MLP neurons of a small language model. Each row is named by its layer, matrix (gate and up: input weights) and neuron, and shows model dimensions 0-191. Each number is 500 + 50 x the weight over its row's rms, rounded and kept within 0 to 999. Numbers have three digits each. A neuron's up and down rows have the sign that makes its largest values positive.
Before each neuron's rows, "fires on" lists the tokens most often at its 100 highest values on Wikipedia text that the model never trained on.

fires on: "'", ",", " it", " and"
L8.gate731:498485459530482524527480485487502550486498441447527458585472510499538499480503561469519569504461444543393392486477473570489483411452558576530497582406527476462517530492423566502580417514512584467404462513509513507487443489422473448442527429466459453529477622532487492514456585661499537569484571454571437446562476503461478555366537463483507496560444535470483472494516541563535484487479574622548561396445506514439570462454481508488508530490385446563545497494563526511489412495457474598610526505545418511459513496516550506422454552450548555452514522439462468534547574469538441509
L8.up731:502427471459429553560549530506489495526493526523543469531491535510613544519420514435408480532515481610504507505522472522490443460490463465494518487582571585510457553541512461429523530461495523448445491465564497539472511474471495384470422560519543501572470517595590568421510496484550469477470462524581561496590504540449386522357491453508496505413428481477540530540549498613466545487565576530473517509504576551474507440512483444417528551609524429513474520406516437549514596498427524415511527559578500524485569436483502462498493475477575543406471378533458538477443521393505580468

fires on: " \"", " and", " ent", " ex", " that"
L8.gate377:534437444437468485487500543458494536499448478475564451499467426459505436503566418464479496545489531567425484506510445503612545512569504455478601462453483516518555501507478534605524503546457497461533458508429451465532542468489560459557440557507554490428486549576503483505595514567474524465525466565490534494580477418602444524432507600505542558534571352517418451404521450499470439452538487444519507504517490462495454449479611560473474494575491506502472534529468549572484539562548524386499539520475447584563462552550578397497409499507515532593529547430347453528474474436586460474
L8.up377:545438499471465427601493581496568489540515464527536452521491443535617437512474484535453488542435464593465514454572551534529453575459494484540569412482454450553487468525455535568496410490504519514475494514465422416492507507464493443546502608561480497570522529486536457482351488469432466482463510528446441455493455438581474525451521468480552457526464474526487483453508451447450458524439438561538488601439544475507527561501467569419527579513387496414539478571467532546473405544454438589477496510491400536498496501698516442498452494503557473526435424514398565459468471463453498482

fires on: " s", " m", "am", " cont", " h"
L8.gate503:490537541446559479490506415506593577561500473496498509514435534507496635479551480446408492587505453455608470564527507541498501468526498530588497431575370444465467417521524562546553547526500450458431438517475501448463453478468509535520448512432524459541521499481491403494561489570594447573484412555477393461511447468481524513391498497465558541541441405503493434494493547425528517503497415479595495566601511489590503430491491452510492405452527464453457584568545520561517547448545485421578484433430550485531517413446440513521473465440474455519551541519437558489570543556478451468
L8.up503:506537568465484567526421526505467532549479530440434506427397535541526604490471542490470488490473475496483537525442478503412409479532535462571483461473503525483457566460491530559492447502435475492454511558519412587530552502440528542538429543491553418583482506410513425569439488402430472426526568526499469483463470487494445543540504512516490508511423511511482463589478421439565465490527492517506572498466468492587532474604547404536486530476544503477530409471555533527547465437441519329520499504466573464375547554427532569443442472509443485482553491440423543567451640499582435560

fires on: " ", "–"
L8.gate267:540504485452435551444432448458604461434435514575465494389540470525454531477455493497585571435503583593550506524541499523465445552535472392494570486527529463448453561522516542528378509478485517441514532458513531486445495459515532509461486578454623557438510579565587497557414431542514498455446470526390513501569523526536510549503469532464403445519507585553460501540518475564454402481541552561513509424471632454441463490452435540520524453484529555432439505417529532481480477497523507464489501511392458521500543501520524489424590575448492566620477574472590426513513545494474491506
L8.up267:425590445522459444534476540459435532535489461531493466453453485500556463437419522400428446534578529409564557551479442526471533554518381488524499476455524580443545531532550517553514517512517457484496497553538555505484485595429521435430528619433445514511535421485473433479395464590478512530501442648428501459423501579518426373578474560527549467575501468454494516411415540473470456491473494536509553529627461554506501485510518443540492526447506555523491560475483520501477496516494566486434482413608497465458537510508534535506417436519424482519513430509498471467420444518467600452

fires on: " the", " a", "ome", " been", ":", " be"
L5.gate391:561442457502620616548524449602544535489466470497502545544574456522535386518470511472429532482471443488476518526516447563402629490508535479486482422478590378541483393372416414501509515515542452547501513444467534393489505513578479588537489526517482540531482520599448586457562504541532578536515557525488504480512582457445483518521464497503481451537448467501467532565538525502593483391473480550510438528424449530478492488630480493500395521548526468453486484496425474519477518447527495558590518528460522502538470402481483474501403573521486430508525533535470468494547436514425459569
L5.up391:514508459529496501505506421515564533544503606549420510503531455517477474521488454536511497406525515472464585521503467473555580527548480458565548531503565447560572521516565616539438495515443457472519466443533592503595514511537450564418450414523567465524550444463467488551504458587512579465501566479519529465410473437493417502501480514479539508466545636509490511510556426508554605504494491342506513537431528368480408493586578559524494566514443415493501452546493474554489472655473549530458531600551569504432480441502537449496466499544521482461564541484521447510483445526519421455

fires on: "ar", "h", "ate", "an", "id"
L3.gate290:449542502535562507483610504468591502524431511414468504553486461501567440492474511416571467436555548575511435483418464581551524590579470459397635563506534518568487493523505523518527564538462599533568487454554485577471490577480563573529555493439479479557523443449539512509463527461479501498514555490413457459505482531556573398482430458555421472449505565540544491541509496493435582396495431460540540522400579534529488475604439529424515485470467538457596551439476467488533465511425524522515474439424448451443444485502414457471412544426474544560464509532461431453517515463532456525
L3.up290:531486511494509525537462484514521550490461538492532463431434505443450441506519529555509431471532525459365474469466543438466367563425501582611536491486520524481487515492542538435533541483572558527482468495497499427501442516439460430570428522456528391527566475460439530382588507484458479417523595487469453595524480554533543478453466466432552521456426445520549510493479510400460581498536469511547597454577476569520456564483481463468414604495403501508573492470458556480456525462532549390477460522528536455545503507383539443455570464568503485364593555456526501556480499459483474504

fires on: " and", "2"
L8.gate404:505426485421450433386612561475541495507532474486512531520462578493431427557545513502497493550541494535433545518555434386507505472504491500567413485450548464541474450475505473449595458471422437371428494495510538600360499474455541390560514550484567562470470512526436490541519576509450432424551531496465510462553529472557463510493555552448511515593531496556417552492520532521465568558507529456546512625506536530472475525469517549549511456592510504523517410563504549509484509545451471446452464420519435473612452516538486495405440560437511463548519470440504483418535569584465494550
L8.up404:512477575416552459537618502456483533499473576466509483442641511538426527528463532536596472470493467543475400510505514430477385467462552506504535495499525453541468490568517444486491512559620453562517484534552539483483504503485559460560481652578533559506514591424422454557491573572442542484427509449497464547535501461540424490459523472463485513506528453493426501528446546523474515513569472460472460489508464451519556576474463516479499535652382382548548495520554481447421582477518542567556469529502445529558466557627473510418527452591534519496517538565483435456528469480507465517

fires on: "-", " (", "an", "h", "ode", "pen"
L3.gate632:483455566425473498444550594542470514472514479500477456553490565406472485623470539522559484521471620497482470453472464396503509549483542471481516483482386442437567492495424490476475483459589520446568504508512486441505511444536407560438491541488396517568555573402449450444485556522434493473514541501415506475498441414524449425445533492599381535449548627478555477474500476492496474439535451443520464538447530445470501446440511554480511551513534559471501512476387477467467498437437465395470573533404430505406509525500459451474514524502466475469453521491603499461500537473498552357
L3.up632:612493521530496494552592572496546567511476402507535489451569544458492514568490495511566417497577484522465457431483507462455517517532591527486477506573399503450464518595534495548558495554499493484532519510491472461587465508455487521457516480490468527505609525494463480425464421591516527502450551412521562369477459392473471470394432504446510446520412494424492507481519573470519563420494466489570487538537487446472440566557502550520559503493520437438620496456536542485467632489542498398517523600350482544535538548475510495529590596574421465463539517513504557513504561501522545481

fires on: " ", " s", "re"
L8.gate238:643520595476496487421634463460475513521556409448392593463474541506541531498435477455523486557568408486498503470468476383345517432447468457469492511608470439465499518448625470540516458462461480538483489458528529509436485504428446501536531615531553438468465473506486486468496512570568459463482569490425490600539473457411481551490488494455529507494433488567401403507497482459493482628482492607502471501528530464494465515493520496562446406503523550491512483506541542476503497425562425546489391526447435524449541584511514500452554541512572463499477467478519439506439504476500465532
L8.up238:474568588509455484464518496444529521533542477488473449384442565469461427467548500380465493472467517428418568517588468554516448499417524643583496454583557528553447590408518536508568524436542483404511551498479545535492454479435483490560524515475551452530543478531497451523592495455548457449449506586432523541476490500453421534510469630517498569485453476472446493458373529492562492582491507416529500546525493430558464502420453556499474498478581537514487483472472420523577554419545510422473478462548429484476528465442551524508448544496420561510538493538370425501431486475531559504

fires on: " a", " th", " the", " re", " were"
L8.gate553:494574591510451549546476452488486490426537548517411521488451457433437499460528491493555543523493497373570541518412462502485455466552481515559456445501577457572531555560481442462557541504493471505575474517524552525506493495489490526488524603412531547557483493497537413462578479504517448466547553552541475577440477509526452488446565538456596492537490510555519420619504530555580489396591454527613385514471500514532442564556453547530469443512455469485517493487448485542435568460500496495508473500301501514511535569601532457435433540452506473486477490487601523512544408605456459467
L8.up553:526450422483508447497471461562526466428503549522483531514526491556505521479469501638456505486501514477535566491403445477499512430419522395559506548497581472488531469523415488545548552590490525506484431373489411593492460503585431519508570410496464514488502475491496543508480543512468547532485481522512501539474546630554525561498540504515590548486529582454535486468553622500496582410492439453453529481447492539473499536429538446606520346519397447506504520417462473546509481523430378473490483584468567473429551456463425434510441484498559514454454450554514441576562534483575490488

fires on: " ", " (", "(", "u"
L5.gate49:541456514509535477523560592526561523528551496446533522479497529531447509407472459472557516459526361422535564477537488488530579614536470470422512594444494488469479443428524494524508466496562544566494519403469483565558610487492583530427450535528468506510572643417430487568496507468453433637477492487471480432528610516599475497494465540563510588451531489471541453571529486468475549498557498523460494510388504442552476539525426522506487475404487470515503516535497447495456395588405462489471539563481528488536472549571502472468625480539515496526444533556485475565579438485574467513
L5.up49:471545505483513591545572427465547578496541509524494465453460498563561406513550538556474552462547523500463515520573560552543439568542488543513564542619462448546486472436483452500523546475532521447495533524619565514504452471455452470507516497534560438600577465517526509473590462523450539415518507535538435426523441527468565428523482634563519517427421451464502452585499548466475489500499608320559399451579558429456601462487487534532479561447526595514519577421460490480484512546468563504573452483496421534493494480504536520583464568563476470503538552541468495512485526527473567479

fires on: "'", "s", "-"
L7.gate221:568395468499487588453451439428488486469508485488505525502571467405508441481463597463393536487439519469437483491459472510449452478501470492531586578511555507479382569543624383550557482576528466536479575443532379478532440433487551496407588595483512441535471496465507531511449575435535447519526532418545440480534469523450473559484498518393548579542450544569513445518508483452479438512443474466418480436445545501431551510494464558516491627538555547508505452465437480497495483509508475623572499504528499465506451452450495593403486532466507557428542549493504473452456532564491486527
L7.up221:398473455569411422585533596488501462582516524456541490484471474478457538518433515518524448511518440600526537532523516512480476530472515575465424477542528507385471553567415562479586377552512544473457459492582513476473544455437472514555482523489553501488428536509578536508481579625522499418459501525571427545494518496458470548440452425420468430391572445542455440568477522546585510486564454574486501533482473532426560486546429528426463396520481529563484446428490503454590533492491457443482484562507523484516403551509479478516477619485439485426532461548465452516560421574498511479

fires on: " Z", ",", "-", "z", "ian", "ese"
L8.gate736:507523491465474623511528459467488464419468444553482480458480476388566483430632565489478500515545568466493476555534512444559444468553537466538525521437460481431448556497543537493516551510530519510474511493579458488550489542461616512501488542525444526621512554435567471578539514472482464483582531584441463527456490424569488428477497398494570549526514533468480498525493489425612504488479502492479457543444509640458528506514463538463483535616457588561470498441415535428350493577548486539561480471518424492508550521435535509450475517555503569424436611414506435524479478443497419496
L8.up736:484561447532495486542472463486437412443435480396524385451490459500459601556534571527489499448427519463527536457473368570532513561427544548532497495475425488481485543508494423535442517497468520461536580503487509516466552503483473456530595431462561568565494523448492503467505457581502575587576496471543437549673432544454485476502472477438523491545510507523532499603574540529608553570454465481474470511437503509476482528588488514461511448449491551525494394541568520505541482565518494540621495465481541421477496435479517494553493469531390428569549635524537469597477446469458501478

fires on: " and", "ian", ",", " American", " football"
L7.gate410:460477488440495498416596450543587496531595373424548545492529606461411458506515443441471501578543477454424512441512479441485519571508551474441442541549522537482447519406455454451502511549552499543450506494530433484441481541588606524529543592508516501497465499519571482529553511415503492563455576480555536525578485522475545492553459501532577613476579500539447497473448484508592562529514509432429496548442585542557578551525500449551450480558530541529539481492390542500471489529479515562555422485429507549451505490474339556421474485553456398490526489507499383479525484551519505521
L7.up410:453436406420505457525529510450557475435432588503469457497458442499480472546573536552577501461488562412536483397467472516373447435499557500511502520526508545585545587473423488511545604490491517448474542494503464416506360437406512425477550585543500492521477567561436530454504460509516502497540590378438495531594520464476500479425466410481489482495465477471471497474587522575569470545470554481514478447581434547457607503405472559467430457469453587564495400503451490505503510462526529565491567472468484488591447452449500454541550474482574439496476514534449477486547468422490536457

fires on: " and", " the", "y", "ing", "ough", "s"
L8.gate482:501468533347499519485573418537560604532480540498450553513550475536487468481534490522582519485502471539495472543404488438536457584533534619534551521442509501545488499563524495542420430407479430479474497582543545469462536506458473440544460603481482591584413571444487483475402463461487468479485462383382561482513564443407533425461468542424513438596489587426483438520382466462475545483533522507581546523518499506423566546520532524423546525502516467497537465450508538501571485523561483480469598561453486560475514524580492488473494545454475506515423507467429479423433502550508554453
L8.up482:524532585431568441458616533450551522464460591465546526472546454501523480492478484481574449449543475487457465476447609555511486465505549454512526493549536541532547431492497429435430477520461465484497556511514561506430495494636578420462493620487538437540338529487497548595496423445460505432471456478474539526474478469512579430442462477417490475515503500544504515499463550407458528452465549495598454571424461500538482582494385624465475508547563513482473390561463575453502413493511447477552520528521419577524529521531397545424508508507488480511456465537494470458512601498490540508